config = dict(
    num_hidden_layers=14,
    hidden_size=320,
    num_attention_heads=10,
    num_key_value_heads=10,
    head_dim=32,
    intermediate_size=832,
    vocab_size=2054,
    hidden_act='swiglu',
    norm='rmsnorm',
    norm_place='pre',
    norm_eps=1e-05,
    positions='rope',
    rope_theta=10000.0,
    rope_fraction=1.0,
    qk_norm=False,
    attn_scale=0.177,
    bias='none',
    tie_word_embeddings=False,
    parallel_block=True,
    init='normal',
    init_std_qkv=0.0342,
    init_std_o=0.0,
    init_std_up=0.0342,
    init_std_down=0.0,
    optimizer='muon_variant',
    learning_rate=0.00153,
    lr_mult_down=3.0,
    beta1=0.95,
    lr_head=0.00843,
    warmup_steps=200,
    schedule='wsd',
    decay_fraction=0.263,
    decay_shape='linear',
    final_lr_fraction=0.0,
    batch_tokens=[65536, 131072, 262144],
    max_seq_len=1024,
    doc_mask=True,
    train_tokens=664800000,
    max_steps=4860,
    dataset='wikipedia_en',
)
MLP neurons of a small language model. Each row is named by its layer, matrix (gate and up: input weights) and neuron, and shows model dimensions 64-319. Each number is 128 + 24 x the weight over its row's rms, rounded and kept within 0 to 255. Numbers have three digits each. A neuron's up and down rows have the sign that makes its largest values positive.
After each neuron's rows, "fires after" lists the tokens most often just before its 100 highest values on Wikipedia text that the model never trained on.

L7.gate344:119118131151109135127091119116133158152154119156114156129115130155134124100118113128102131122177103137168155132113134123096126076091135154140110107145135146088147113096111129140105146151160101126136100106105105160123174127137111165089163136101153152110149114141086113118132128140140126124105108136131143106104126114151137120144118121138086106077096111114086123143096144122140112127163117130123158126189115111146108136189102103139110160112119132160175132110108089114094143103146150143117112109130117106141075126155118163165152125174114116154203145096118110136167115156108112107126127106134121110116183137071110153089082121141151087121114141164116190110144127125154127148096121140130136148134110114103195163105132128128124136143105133119132156100092121122146124104105150
L7.up344:118112132143131129121129115115095114137129149150119155149142157103168123155092095132101158143152124130101097114130125142125126131134147134113080166134160111116143067111069122120137100094115129142109138126131129134133105116140115154104148094100105112133109133097162139164113120162112121143130117082109095144138173152103151121104122125155163108091161083181124153104074167132142119085139140137133114116144132097083089132176160131145143178088135106145100118146148161118087150121095137138113123132130144140126089124131097136102140097120140119160163093147137097107148163145099071106122104157138149151124155119137119112136098103089137133161158173154162158144135093135137137120130140140151123155144130165130175137141171191137094177137165145129077093137133164128163145125114126
fires after: " f", "augh", "m", "ist", " w"

L7.gate491:154120146149140119154138118132152120142119156090122099103135189154137124191137136184124139140118158157084156152083145138129115147134141112098106168146073063144147161162088134102137166156101109125145149179135131097131131111127160132167123145113155092101150141159123111127124102113135183115135131133128081136116111133121112157167158070143091130150159113184107102126124108128115140128150123111097118103154116097129137141134111144136121167116139111099112183152144146117114113124147099146106148142144174113104107123109104153122108112123121132110121130154155163177122156133131100076127165098120100092098066162142131121163160147147122165158107136134132129123104168109141131146137124159113162161106111094161141162114135108104148148101107120140146163125195153147181139142157117
L7.up491:176135122129179132132135129116141118073121130138139100089111115166100140129128165142142101118092093162129103125110134099145093138095152140130176106099140126150127129160100120181136155128124117091124180141097165147085103153119136177112121125145122098113134125086111169131104139108107101136118113135156178117105169125125093150118139118148136117149086116136140117111145106142104124115161117101123131118126116145101085175156160168154137149152145098113101113141162133131153105175167128142110163110104097141106122099130146136155106112114124129122116163118130141135097156095149147098153161105174113143150114175154148142122136135161120098109092123149180127174128080161157113154163106166121159162121141105123133135137101131140064136127139114140123140100109164152120094165154158
fires after: " f", "f", " F", " pr", " b"

L2.gate282:106165128154100117183198108171119142123156151141143141152127109142138101107113169130114172133083118091167131167131111083120121180145134127152088123157124165102142137149136128117131142099125135145131125140155162120151121166088094086136105106145089149125100134125120167147144107140134092140087139135108109131085109112130148150113114130120131103081098131123154141108112101100158112160159139156103198161113127112165102147127101152143150121118161067127094150175131144124134146143106126140141104160116116139133125199119114099146143061148137154115151136124120135147165158166133151135149148127151164148078120132131126125103141140114132123092084133123122144144155146116137151083102099107146092101151138172129163160169102134128096127108143114105169114093097106100151135114113166
L2.up282:116121120139087126122153157147174119123115137160163134139138119149109130155067175133134159159073125123144102123109118099105132154126095085129164109149140124104150134159128176120127155148127079106158134133169147124119110133133120108161134112136130106125141132111127130098154121162163079154128124116117179106137131102121135147143124119105136165105136142136138161101148130093103103109160070133166140163132130130149130110077103115093108156131113101135116118146164074121130146133147160139142138151115152153135129086101123105133109119090112149183096124146167112092116159149091145112142123164087136138146092140136162142111117157122150128135140137127140104189134141154125121160091103101151132150140137100164147202151171155139092158116154086103129116098114155135114153154140078
fires after: " St", " t", " T", " st", "echn", "st"

L4.gate203:109111127096135094107108124125155115177090104111129156141131143126140130171128145135118138166086163123123103097146076142118084149121111088067133079135126179141121129125167112061165124105124121122134110137133113172113123132127113163113106114129089110109095147168131126064178090076114122092101132118128115084109108083130111156101099130130108113129165146150135131123123113146098113130136116097102174127118100137126145159087129145102141096123156121165156155096123103109172115111120123097139115165118108112097116176118164167137172143094123122101101098112123150130134093172144152113102099142137100153124093120128086121126146124093115099168100120143167152164137163129138137142113104126121157085069151139100114125128162116097134094117150111141133148181155125120124099127100121
L4.up203:101070134080117140142144143125101125137097103164078109147141139124117131137180192144096104093140110129148137095120112124124130128131089164131096110103142175128143136065123149069157105086158100103120164115147166139087141118145153104148086120164153065123088123158149111114143141140112142129102148093117173122091120094168116115124110181160151156171092113139170149098119130170129154097171133143086122111146162187113118113118116137132141118091121137127148146106151099115145101131103148142111173106141140123133111164168149099132142144101130111114107104112136163117077081113110134131103123118134120121141151128137120093116135137106111098154105110158125111136128130145154112112076116133123078130080100115131131114100142120132095149124137110161121134130124152135092100108169142
fires after: " M", " B", " C", " P", " G", " K"

L7.gate331:135096138099130075109133113111105141141107137121135109135147156100150061142125090084147132116151128123122106138108158114171171140167130107093113088103150128125133123119070158097149108128153127160126136154175123173153141131116151119119120136137078173138142127132143122153155106155117131137094102135153135125146151154107219146128103132137146102138118165113137127151062077127106135118117115142114145137161145140124142105120091160110128150110134158161115122114110147112115121145145116083126180156124149155082193108113113092131122080124079156128138107169135121103158135119123139108101173086130107109128071114116110102165127122169128152163120178136112115125112131119103148150129186131112091109137116118128129095157141146138102141132131166136152166112135151093108150103134151
L7.up331:140130149110126126127169102114083108178112120106121104098120115148150111112099127117175129095144097132151165126100130126144135149135135140104168126122123123100161116152126150132118143108182092143151099117163171128139135159126149127134117128137130157133112110137156125117153123122096080163099163142134187122115172145118152142124130139121111099153113127146084145151117108130126108112092134139129125131176156187105113118131101161118128118150127120129088132160128128147166155129109123132132146153158153168134159104137103093121090135103097173126145132156099137099120092134103135152097107131153089149139112122136140106147089109148102130140133208147164105123119112146111130162133121107138111102171102129179112142141138147092077131109155105155165133136131138095117178124151130
fires after: "ant", " And", "est", " Th", " Ant"

L9.gate277:175119115135144113156133115151129103154153098134158155131128163156120120077137112114119157078213136169133162143101120115147130135111088131127162097150128150122160122109117126085117126100111092179142127098119115111152120113076110110133080144155090113101124108092126144135152118123120132143131108135157101127120133137150129123110105105125136143088105109112094106123149146104134094152149126118122132115121110139091128153093100133171137142107120163081087127169138142118122152125136121149109129167083142082107144095131165082089145171103129101151161119088131140131132135146156111122120169115151114124129106107137132136157121128125141080119118133089115131101112097129117120115097167105190159124134129153150149140118179151103133146161162104121094157146161142095143128094143123
L9.up277:145094151097156103112139121111113098160155086119148120123118154134175102149099112117135133132144100075113155123131092129152061129131114143125180144153133099087145125188100120118122087135153116119094123112080082138105112126127132103122136083078138125126156106139133129159155106109124124117129124140148131145121155152140093111130123103135087128140082137120139136125142137149124118084132133135127132121100113108141113114127118123135093121162097125093130139096120119127139136143143130065159171174123143155141134096144167129116120164115132142128121122139161099156129093100112150063133138107148106105154107130126173156161084132162167130149100122133086141118134203145076173147177099127121095140146146136148096132134131151138117130154110155120117153127116096096093103077134106
fires after: " K", " Sp", " D", " T", "th", " W"

L2.gate618:111120165160134127105113106172089203131103149165124102098132150100103098147142080145118133144136134113174159107105178082114132179127119135129162099140111088142158142148068141165117102180172118116164114131167109150125107151182140115115136147098183179106130120130147160164150095147149156143122156144128145127119124168151092093124120127124106118089149155143109110087136151148150135127131087152164102148131122129123138118127124105142149131082153073114167110153181108143131130166129145102144177142119131161125082129092144139133151130114125129096131129132096166147110162118153110122136109129111124125123114161134136148123094162122136109131092099106148122142089173149114135152135130174118133130114142123137094113147136150164128118172114151132092150146128120113113124136130115
L2.up618:117135151160095131099164114142116151131145105175101101096118145065110101160148133067086082122118127108146122157111146112109144115134146131093144116109131115118123128156108147135142125164152153136180109140169150175113110127133167107167118149157136139103120157104173169141121107123114153150155140142144098142093154136162131086105132059126167138086166133136086072141107133145159126147134097150181093123104132160134149124168143102142120100098125127079129106140114102104096123108135070154090163151168107122116105074097147160107153140147076152107137119137114120162149157148147096136145115126132135113130158174153136118122141153153138088148107145122120096110098166117103161114141115154124146134141163097128087104121078138114080122145114164131128157152107168108157128126111112
fires after: " m", " f", " dis", " F", " M", " For"

L5.gate345:135162153122131066118160100138127104111156142085111154112119138123121122121141127135143149162155132134124090127145093108070145119132137116105095091128142096156120143110117125093159116122123109095111179122149134135098060158127118139151099125095135154158134142128121109091127087114139132123128159117177146116107101131121142125100069132181115109108142144152134113163119120132115151103143135154096137120150136111071153113095138136123135170148145111161092116107115121130116107114126193112088139167122118083117131114134124158141086103123120145078104139126128105169178164128118131150093114149161151128157129137077074109142149102117173116122094133113121141128077127167117141173131138143173124169094103089120140124151127138136130128149096133133079085162102143140103109107148061
L5.up345:113107131112104120112170146151129127178132146150116133124118172129112116141158091129142114097165102084166114129141118105108194152140164138137131123173157125116151124136086098032153121095185157138126152159131136122112122135176150145134120139121143123139136121128149149131118143129139134079120115131115067111138139120150127126100109178144130143110112123142142111120097097105190168107133114097122087166163126111107140160111145106152082149085145129154138194128124145086143124142116133119131160151064158143117130121132147172171118133139116111175127104102113133134102128150147093137126160140143110093118152155134159132142115116108153149096131154110092130118099148134158155137126121137161122140114148109174137166092124146095119094158080165164099111100064102171135113130116154
fires after: " P", " p", " M", " N", " n", " m"

L3.gate762:071134139093110120137093157144116114138125103110123114098106146152074128129113110134126138158157101093132126154135110079153157122125139140120135155182102151155103159154104155113144176113154161171121148151165106129140111133127079120120161096130119128132142099125105156127131092086131122120093118142106131079117141115152139138150130113167117094130104125149148112155084145106111097080135162123126091175089094139142142140160118107097143119132083104112144139118110146086103148198158136090084121143133135139108138114144152175151120162146153109124134074178109148126143114130123131142143128154117149123122129142122084086129102129100141124116136094148157184134128092158125142145097135171152149128116148138113091133139157092109077146147126153118136157124094087108137153138132207
L3.up762:119141169156128092133126151139108140116073133132148127134141134081138130092184126094113106143137093133182108111159118155128121153142150144148105084124136160128122099106102136149181116155183092108112136124146168135101121131114133132171108125111163114148155146145130087116097137130121179115132160127172101128125155117125129104096140146126166097174112135136108157120099131133100134112086123114100102127150124125071123130154130177169128086071138147113116120141149152152094113140119160148121138152170088134193134130132144149153151096095125103088101166122097125138106124106153159105081120104134135089134136084133145167091111168154127106126124130145150159106146127122106151102115130099112110140125165133146102146113148166104116123171124127139085105101102077102136134140123140
fires after: " F", " f", "er", "ell", "in", " P"

L5.gate814:106109141091133129158122149175123119151109105066102180143101106124114139091119145105107158094140115115138111115080181135137101092145093089166126130101136155189123141121115105137097111089103126127124122109121173087124096114111151123147146147126131099127142105103121120145127185138114104078150144191125141127140110125153117156134111152094109083117094167104161110116149074125126115117111108136107126127134167112126112159139164100114158122163146147149140131172125169143148081148101138135109125140144164163121145148094134100137152129139135111145112151113143138142117111183179158157116100119176121144087087106124134134109166103167159122134133110117147144131111113112144153140173123138141145150123136157144125164112125136137108130163154120121117131119130137110129136122131086
L5.up814:103075108174093119132115123112136155152082117128104195128119141130170096105138100145131116143099117117143125138148129156131111118130121123157102096153087148137144093121096076135132088103129112140155105163084178124106114122167133113146111165088152112115122137094092119184130093096145104166127139142103134135144165133075180144124145149167127122162136127098112105124137137138128150141102092121091111145138148125110146132131088129124114125165130088067113122122121148090138170113104151149168115131165152100071161153142129119118140100103124159090119161132144110134144131175119120133161140148154136117081121113129145176133109119140156098116130122120103124158154128112094149113138165120127097109150151162179119134130183143145088135135128111150122141126131119124122149123107122
fires after: " p", " P", " resp", "P", "p", " Ant"

L9.gate204:101108143138096097120131175082118076094139139131106135100104168133110089121113155148091116118146135148145159164121160118181131100121118150169104128177115097125164127128109118120092123095138202157150132094127159123120141134175133142116157069097129132144124124106166137134110159153148143140133129124157152128154116117130125115130131113133103112109145089140126104122153111167138119148155138131151123112101105154159140141124174138170139150136111134079120129139117109145140131132140168109157104160132142123111113132078113144120098146125131085127063180152111164115154117146077112136110133115101157105161123115175133100124148130124135127165125119110132125137149123159157156116089167137153130099126144127114117091123153159152139109136086138095135137133195147147142133156143111
L9.up204:113153183147149167155110154149113108151136128119110079078119131123094129095151152129132103134150093100120133162124134137076138123140111169133125090157136141144150167118090113165139139129118134096152159131149117122104162153133129128132118138092145117163138132121097175163125139134125124088151164143190101103108113142122156096113152126136153124151131142104131106122123145156109111127116165089126097153119103153115103121103109097128140175112186144104083123108143138158118136146158137136131184105133121150114120119111166127147140115108132128144169141125124140119149095131125144197107169121169174073121155120129121146103136108154175050161127126099129106116110150132147127147188113129090126113111083084140127157114135096153118120175118161120120124126151157144149130137111158
fires after: " f", " F", "og", " G", " I", "f"

L5.gate69:153095140153136159124151097124146138112152135110109120102133115155101147109149186165106138098123154124150113144122142089144144168137109120126094120173157163174095081114126104112112128121132136149136132083118124138110145172124140131136106153127125118109126114124129151089150128094127106131133114102136120149140069117103188124127179168149138130162110133104168156106086167141154142130106119079118114098135112136172155105120143131145143130104095140097129132148169117099119140136136156144126179153178125113141139093111145111169110122066148060160127129121160151142125116138105119120194175111113136126156151134150121140142127146128111141107143155174094092122149080092125124137077128139142103136112138132141155095152148143144090112129122146131124129130112190136126114100122125
L5.up69:162084117123143113136139122112163122156139102124130138142126122080118150127099112132126134157124154154152180183158118123132139145084145120124148136113147138154116131137141118127086191086107175139131126124102162123101170129128119115103176125105121136163121121097133108085117128145171136120135082143133157125151138131089116140146119149135097125101091140076136113135147105117107127143122103125134150186144090146107158142121130102152120159130111155128111138120185088157139106155102139169124152156125160158151143107141162094130165127123063146154105119129105110153098148124184125141117115161161154089125180125080115099097121172120124126141140153129141091080128114162147156096124092084119134161159102101132118090120124124092128085147120145162140146128120165127063135141139104
fires after: " s", " b", " S", "s", " B", " f"

L2.gate823:122126123140146105140116154064103154134150116167140128138114149070135153155122134166138173131166125131116094167117135103172113143156190094125130111109130100141134110154149163120122121122104112138133169097136143108131100175120123145114148149133135130158135163092135091048148150087112108156106115124173100126124070101168113129140085088099137140156107167131129146128141166119151122098122134131120100122150131151138148182085143130130132086150114135128158119120149091141128106132106137091123140140128133131165137163169133157078110115150081129130112133121122148146153118118123101126137104157148107141111147178100143166102133112088121136126098063129084126147118143144126144134117107122121145058152101136081125089109129119157138135140156117109096150152091154108114094170082120
L2.up823:113172138122151124166132118101159146137149105103132142111112149129110156164104132129105126151135149179146130047098142127133102181178116114105113124145141177088113131097122127095099121156163140075108144085176142091171076153094103118179134159134123131126124137110126117100091088098134143128103130104142163117133123111140078131113148125104173134108098122146127142106124125089139098104135153124179116119079122133169104130169148131150147095154109177134132154123149130150104148143088162119136133118096127142137124146122117153153117101154100144175154162119126135185162103112157106100135175152157075164153119136130164132087131103098123140116112140156106120119119158137108124155075138099121151129154074115172137144118117160123143139145116146117110116103117140112138146128142146
fires after: " R", " D", " d", "D", "R"

L4.gate648:174140126159137118166068104167151114127125135148090125113153145120173124108156142133123135110113126156158114103169107125123120140121134120073137136097115155150122082138083120085156133130133121127096110121128134147097135117122127098107162170107093163104123135171096139174126120116109123130122114156158114132097131105149099123073121090147136147138108178132135109083082118154129148173136186113125100120141160152105096123132132142170169127122103105143110132125133108084110121163137103125140104088104124089082130148148176105133104161106103146128116146106163133109127103124122125096110147153160134144138106143123069126094115135142130159119144128164107131142115136103135136148128146118152093133070149112113112130143127135104146100136096143148145149114161166128174147095120197
L4.up648:126138127115106114122110126139159089133128121132105128167126163150144158155138086106117162123170165153167134120134071099150115102157120143155102143127124152123126095124110093095086131104086117178142130116137156174136142115149105094181172127122174149101108129162101181140091125154124107136128125125116106100065132107132143116137095109124136096132114156092105144112139112140156140124128151161090184131125136144127119130157112097193131157125095076134124122122107103133075111144155137133129133115151129093141130091170169147108136121098117114088168125155114106107125120131133089100123141151124128147120146100129149185146144138132076143125156073083067157104124104127095095145143119141164131117156146135131128118097091113117112158119159161142134129096128124139210123116084171
fires after: " W", " sp", " P", " p", " w", " S"

L2.gate468:143102129125169075083121100106089144185126126128147102112146155126138141127146094114135152158110146167146079114132109158091188106091176120154106129107123152121105138125091154110105155133128098129139088168122129077119140085082152127134118098112129139130134156123125116105178113095152146131085111160130115140087125138137074090148110101098143109129130139115068158140144135137109125115109152145124149121112100099096149114114134105139129125129125149149140102138130138170149114128147113108111140085146113185128127102155162159162129140097106159137065150132087119104161139133160089164084113171127155129099119124141147113112147116116134102128127126115126126117118149101155136134163131088095140073119114099151063109153105125116101098141108098135090155161127112119131109140089124
L2.up468:137139136120113094151110147163163113113176126103140125116170141118130163151126141152117147154128128129152132116179135089141103117119118112135079098096117140107127072094147103102153153137149098121140081190133136107126138159131114147115104156119125101134116101153152110160135133129115078139112103148136108118117151106136141082161098145119086094140160143096166141165095177145111136104077115150109146132130121146123125116098127066128141136096141108101103145114140113137118133057135080127108101115106110104151103118120145138130153127113151149176081116150106128152142099163110146166143131101092165096086142136086124139111147088135145081132147083088140132131148110089125123170146112108119116078114166104145063114106116144132147117122110089121116109113124110146146133086109140
fires after: " d", " D", "im", "augh", "ex"

L4.gate252:123153153107133101146136160164101126150111116141136101141111212128110074084146106142134157118124121112121171098093101159122142132155080120157126100104136172131152128094105148106107184100136154100124128126165130132153127175102130138130143130168139095136107152107113143115125112114158086102149110107125157109111107124133093131104095118175095168097173152126077110151116135119095080112130152098107160129113119075158092162100117108176099087167137151160114150128111157124111158112118156145091086119147095074123134155148112142148135118118093156120106130085133105109101110146120084107111158138160141129157137107112146128115105139120124096080137129110097126104145145125163139121162134129151119133159108132179136112123145130110093105176145142085120124152136138127116134095116114
L4.up252:131124124162178098173140136148164093141160165129074133122144173136146137162117094125126124160112159152140145158124094139066126123118127103140121131127121094143127134114137108095144129127095115102159189134127154114146143128097130135140083130115191097138125149144111060150119108150136119135143157155101121153136105100168170089142126130100161117107107158097135151161127117125115094135085137147094109139095124103112083111134105125144101122118119088166114144151118084137130151128147124121093132124120156108123120132108140166111124116117092121125139118068128106140118118136096099091127145161136118146108104107164129115164123164156122082121111103109102102107132151141093155126144146096132097101086126101177161113153114101116122124139125190131108122163118145126134104127115138
fires after: " K", " J", " D", " acc", "I", " P"

L2.gate321:114139128165130124155117143164137158186088168143118118119125162132072142105132154153152163127091131118159116110126083111125156114165147105136129140168148155092136126155105094101116111150143153137140105067119147107092106123147157140130145145137145114126155147096121165103136154125096109135106139104137108124099124144143125148114129160154161155130107160130097142120132096132086080130138122112076108092113075146131128152110172145158127113144138103142111162142153164162146119104124147132174116122119132130127118131102129086124144132102102116126088160137152120148115075164113096062126100135147128103143103138138132106168118127160123113155108126174152178131143107107146105090118120119119131154106141175094145166132197077152129147156084103134094100081077162155130131146157121
L2.up321:149105115131109119149169145152146142150129107073162131100151142152149121114134082166134123163108120139115077141098137113111154148136131132139132092129102110134118108152141080121099113143137147107109140103128108111155105133117129136122090110103155132132093126127097126138133126097079074156099110109109139105122098190150142099130147074145115137097129104142101125100125124151067084132104150068150121054145163158125122115142153147150142132184105118142090140135170131137106110132114181119118156104104118100134144089150079081115151106141088141112162116138138114120138108133148110114134114116114133127110114140151163151125075128149125134125136147164103114135141139164147127123133142125161123116134109134125130135154178140127130101182109105126113124105116105130124147068126090
fires after: " M", " t", " m", "M", " T"

L5.gate601:083112145093168133135158090103102104145123130093110097141104150122084129070118125089115158157125126114113138137130115141145124149091097137096118116130094126185114120130138144137146131115133118095110094105098109117127114146101110116112147110095175132138135113153148133129130140115123123075105091155138139160120159107127154187138137146091143141174146128132104114088126113115129164098138087139148072128139119152130119132130132092165121141127068127165097084110151097089102087119118148145128141119149147118131120139177131101143140107151108132158119116139158127161127111101129119135100169126125084156152128158148137088138145143101152145113122131122133138102142127101119134155175096143156138132135140132115146144114142134102168092110155083128123106153127177108201114119119097
L5.up601:142134132092127158119101117111097125144118139090105149137113135104123090121142112071125148120113182077161089125130157100153097106129140145170127125094114149151091129148134101069113110093137116151119129111125127118117108150131083161132126170099141126151109127142129142162114122115110120155151116093133125140155158135128119149152113141125131079131139181104148144140135113131115127111147110131120108163129144132095112114093122077151157124105086090136102104138108096068085144117125108176151112116128148095118110142142153144143156152110112145088141129131110144172115174123110103105120144133091132141114130122138097101109133118142135109124127164124132152164159103131111110135153118107116110109145111163140135131134161188094106161090121128170153137124106124154142115156115141
fires after: " p", " Pl", " P", " pl", "are", "enn"

L2.gate705:159151163120131108098152128144131150132176125096133160142160107095195120118137128164110098075085130105154074166151154109114107173116114142121089103098119141104099144124176151124134106099124117179107128085147136110156116113135134136111160146099094187109104144100122090180127129079144054161132098160134102129109095133129131094150139077154103098097117138099148172090162108113143144109130109141151120131145143127154111124099149146105131115125120110111140110152144125112112094146136107125139106112113111136138175175164122140120151097147121134140146139127136169093127163139159132109123161147127128127164104135137146126111152112130114129111094130092116147120138136151178118100140113154127136104157150075089145104166123134151162107143122143143115155142113110089169130121122165
L2.up705:137132193142096170132141144146087112141150142136134141122169148116130093117151121131131141089115123153154112160156101123130135158169098121103095119142113111141129140116147169145145123128109073126051178137150173133128127113099117185140121155093094137142072128154109115135111148154154110149092075107173123162107141099146153115153126138128111104075126122140137128105083147124123108124144112104122116142108135130119156140122127104128161158105109101112098124132117121132130138114108141113081130158109132142136113119163138113122128136152137138127168136111140115131091149133124128155145150164129130079143116162110108111117096156135102172125078136073099078141113135107147101125156093111095134131182134084155154091145140133152120131107112117140165161159109146163085176115133142
fires after: " st", " St", " H", " rel", " D", " c"

L5.gate48:113126125144113096165129095139129137116156137141154153132132164156135133136108148132114155093115121146186144161112078105095090150128132130113096086100112083106132125129105108100167088101182119140147118114131116124147095187129152084134114152111129127162120133110128105135155124129142086107139137119118085146112097120090099169136136174102147105147155125165139134109098117187143093159148077093124134130148096154145137131096121126145156155123111127153121156124156103102116126132122116123105109086156125167118180132127151102117130103054141109114128119114125136078151157163113122175140101092126154115151137141139100150108135143153104162139113169126140115092136131105139132192117141119151102128118102117186148155145163131141133161171172144112084136106119153128139148105108144
L5.up48:143128114138128127169164072127116096142155127134108151129168140119143114096110157132117171112084138090117139132127108125081081090087111116123129064122140090161121104101159157157101141111101130118130152108143179100107158176104112103116087139130117122137120142146116093135158117133159108132124125091141093141147093110126121144151109153116123141141109142171153155126112135113152109143108104153099133165132122119111157126105089088155139121118126087115141110122153126092114157168107127138107111091160080142107153144118171080089096144105116120114177107140147167139122156128111179136140137137153108136133116105101148084165115108132144193129105136142162087135119156114131138133100104065133146091126114134128165118150132113102150098103102155125111106149119159147157154132168151
fires after: " s", " Th", " b", " S", "sh"

L4.gate432:168102171120138121099163139145182118149145132148098160081116104120094135138094085112136139125168165166166147105125141116105117132114122157130126124098123122140133164113101112124132135140147150106129104161116114132133100148134109114101124103082105141141129129110132127154094105115094103110147176148131119149181157142107127072108135128118159155128159127122101135141101150129126098155135122155146147134143112141151184143126113154129117137074162110134098139167083152092081150124152139149134160113125091085153093089128164117141137136149117107130121129110130123133160107078123130143127110159123153105141088131139124118134097131111165105128142144123138184098137188155159139105138102130144104133136159132095105127107136147089177136111084103157055124122126171119152114156125087
L4.up432:181162134140162166071138116107121118145108171127098141099169127125136147133108140159142138085141116122117085151118167086105128118112160138110159149162127117124130117163143129148111134120127128186125150078100105132150124133132109155143119108131090138144116127121129131086148140126113172115095104108107158150147157162138126111112130140173129177113111132201138138123104158114157137148155128158110152111139134145142118132097132112150073103077135131157135112141164096089111167125106153169142122121108160150145108142094103129144128108131150139124141105132152153131104170082158099119118171170164129114121177115164105141100083117155068158104114124094101127114131116131145118135177121154090146158131126106129156094091136155139132119118136119133110113100105099119146141125093132
fires after: " m", " f", " R", " st", " w"

L5.gate789:143127173127110095104122137131147124144125117111123088097139165167095132125092144160095115163105167147123127127148150143120133121122130077099120134124172159169112106119154166151111107119118164187148123126117097134153079120124088076107139131131166104147125114104134139101126145140077112116125084126124118163092133119137115150103089092158111081115094136072112138107130114160118141133124092140138126150172136123153153127130123115127120082126123103120170123120138138130135122124145143085142150117144103141089124127177127091130106106121180126142112076088152078128141153105107109139180181157141150113106106133159128154067165109149151125141104096107128144121121122113104169096104102158103121126107127122092144124088158158122113144103135138128149154174147110067117172123137108
L5.up789:107131128099158147089111120161102159096125133142123098133128144096139119171126111159113129119133120142173148161123113094141146131152089095153092101163148112068137167154081148131148116123095132121138116133157092141157197127126126129125153132147085155156122152137123157094137168141095091129128086116119107148172142152141134104180104097160139137151127132101107099143135160159138138102139116088127148085140104127122135147078139159151132144092168142166117181094132124147131162132137132152113129104117117147157111188118143112123123143125135137128095155111159154135137152146156127125167103135125108153115136129122135102071114141145131106128116112145112126071154147144119140158132102098121169158140083123171139135111121125144132108156119110117110126138095088145145118172173143
fires after: " st", "st", "′", " St", "0"

L2.gate615:126139131176147110114110143159123161124139109141124122122152152173173091139095153068161160127115162171136137144156161121135089131118113121122145188178133132126103092074100140122133094125082130109071110105098114137112133132141141096146101126070137117109099112083119145112113104118136131152098083104130144142113138126111057146109132154141108117121125141079098176136118151115154136141111110141115104153145092114090104160127106131150151124134125110072158138145166176124133105153153144121161144159117156137119139176157134125134102122126129117166126152133093129157153102135142121107148154133180149103108110140175191141131119149102110130113119080155129131147143138145122116085150112094127134098159107109075177107128109128116158080137126133142149131140148134081150161134080157
L2.up615:147146126137153110110094159127084133118139110130125125129150121123131157104156137128117107131156107111115134094130154098099152119130161105109163111090137132133135135117121125135093165114114164114119125125133088141104110166137107108129155147148136122133145075102114152113120130136122196120137157135137116127128173137136082140118099120119112167119127182149143149108131140159099088129122128132184123133149136160128121138140166102156129117098145100110142079092155114109099136106124118196102134095122158125151124105120157150129132142186110106115117114112106175142131127103123068126094102135213066115158139138095110141105155161120112107144111129154118125143115151156132113127133106162125110137149128130077108125113137162088122122126179125123114133142154156142142132173168098
fires after: " d", " f", " D", "d", "am", "re"

L4.gate179:127129151114127168088127147142160151110159160048109147120143135137128147102173125107158115126151151164120117114140131138128140168162179149162173152103133156095140106106146106118137150148110112114094091083098103141124127139125125101116087148108152076079111080116174154130111162158136075123132140155106111146129143168170116132155145142138133110101108143115096131111152152124152165076122151119128115143167060099135145095127144119155137102113079155131109134132141152092147121110141113117147139112102111157111135127152160129141130112102149076156116112126076147166149143137117130162158152127157145145149138123150152132134109146141168129127121121127123100122169089088121088140139186161108099127120133132129127141096117108092093109132090127152117144147122133127121138107129130
L4.up179:150109112148137128154138110100165132115074120130142108141125102104116089152129100169138151131129143129123151099128094109125163127113175110161120118119126103130128151110118129082145160113101106107175110121139113159064143115135151128105116118171110104162132097094105205155115169122123124140156148101129133129157103105095153151165137131111123137127151142090116104114135127098134115127128148135106101113115142139154150132150161118117118125156129128092091111087107078121154136140157163118119120108124122123105153125153139148111123138101107121134078118156112123131100132112169184121137146145149089133128153099094123116127130138177164101064130143133160115089180082098138081143107129134115117164149095126149112156115130116105112100111163154113112158124143126153095073096129107
fires after: "es", "s", "ers", " s", "res", " res"

L2.gate137:134145072101150057150098161146124108153158127139131126121188139153180135148125150152150130124150136145168149145158163161102105133101142163126115146139105125105085104136137144172116102119130132173137084138123143103115117098130124135061122154113120147112135126107142095102104153122138102169107083130132155135150081172170116119117117148155117105134145177101135165105135150128143112140108158139114139144121081121115146144152107087124129112143108150141131129147141117127090126108124116113099111122092133147172102160140118169146104137091128128149121132125128133146143141122152115136096101164152105112152123124151158162091150126074092137097124065114148141133179118132138102153084140093103133105151140102104105105093108169119182078142185085116134110137119067157170107139071134
L2.up137:121153146107089125109143126112143123145169097121109129109112133149168116125119110130161102137132107171171186128159146084165100114131131118102118102107163183132167191128104187119126105090137111143123160146142140118096116136120096126117094124099106122097088113154091111162129125137126100185121106116105109112152121098142167099149147089078146128130128123175115145105134178143150102113166116135135119157117181106109124117164147124151114123105141148114107106121130147095105098091126109136125161141160131145164130132082144127129125121151124127149137141172124110134150110168165133146143134122139126113103120130132162152119119112147061136080071094095136106135189124139131072136092128115094138144118141110110110157118142122111102117100159105136158176132106123146128180147104111
fires after: " d", "ir", " D", "am", "d"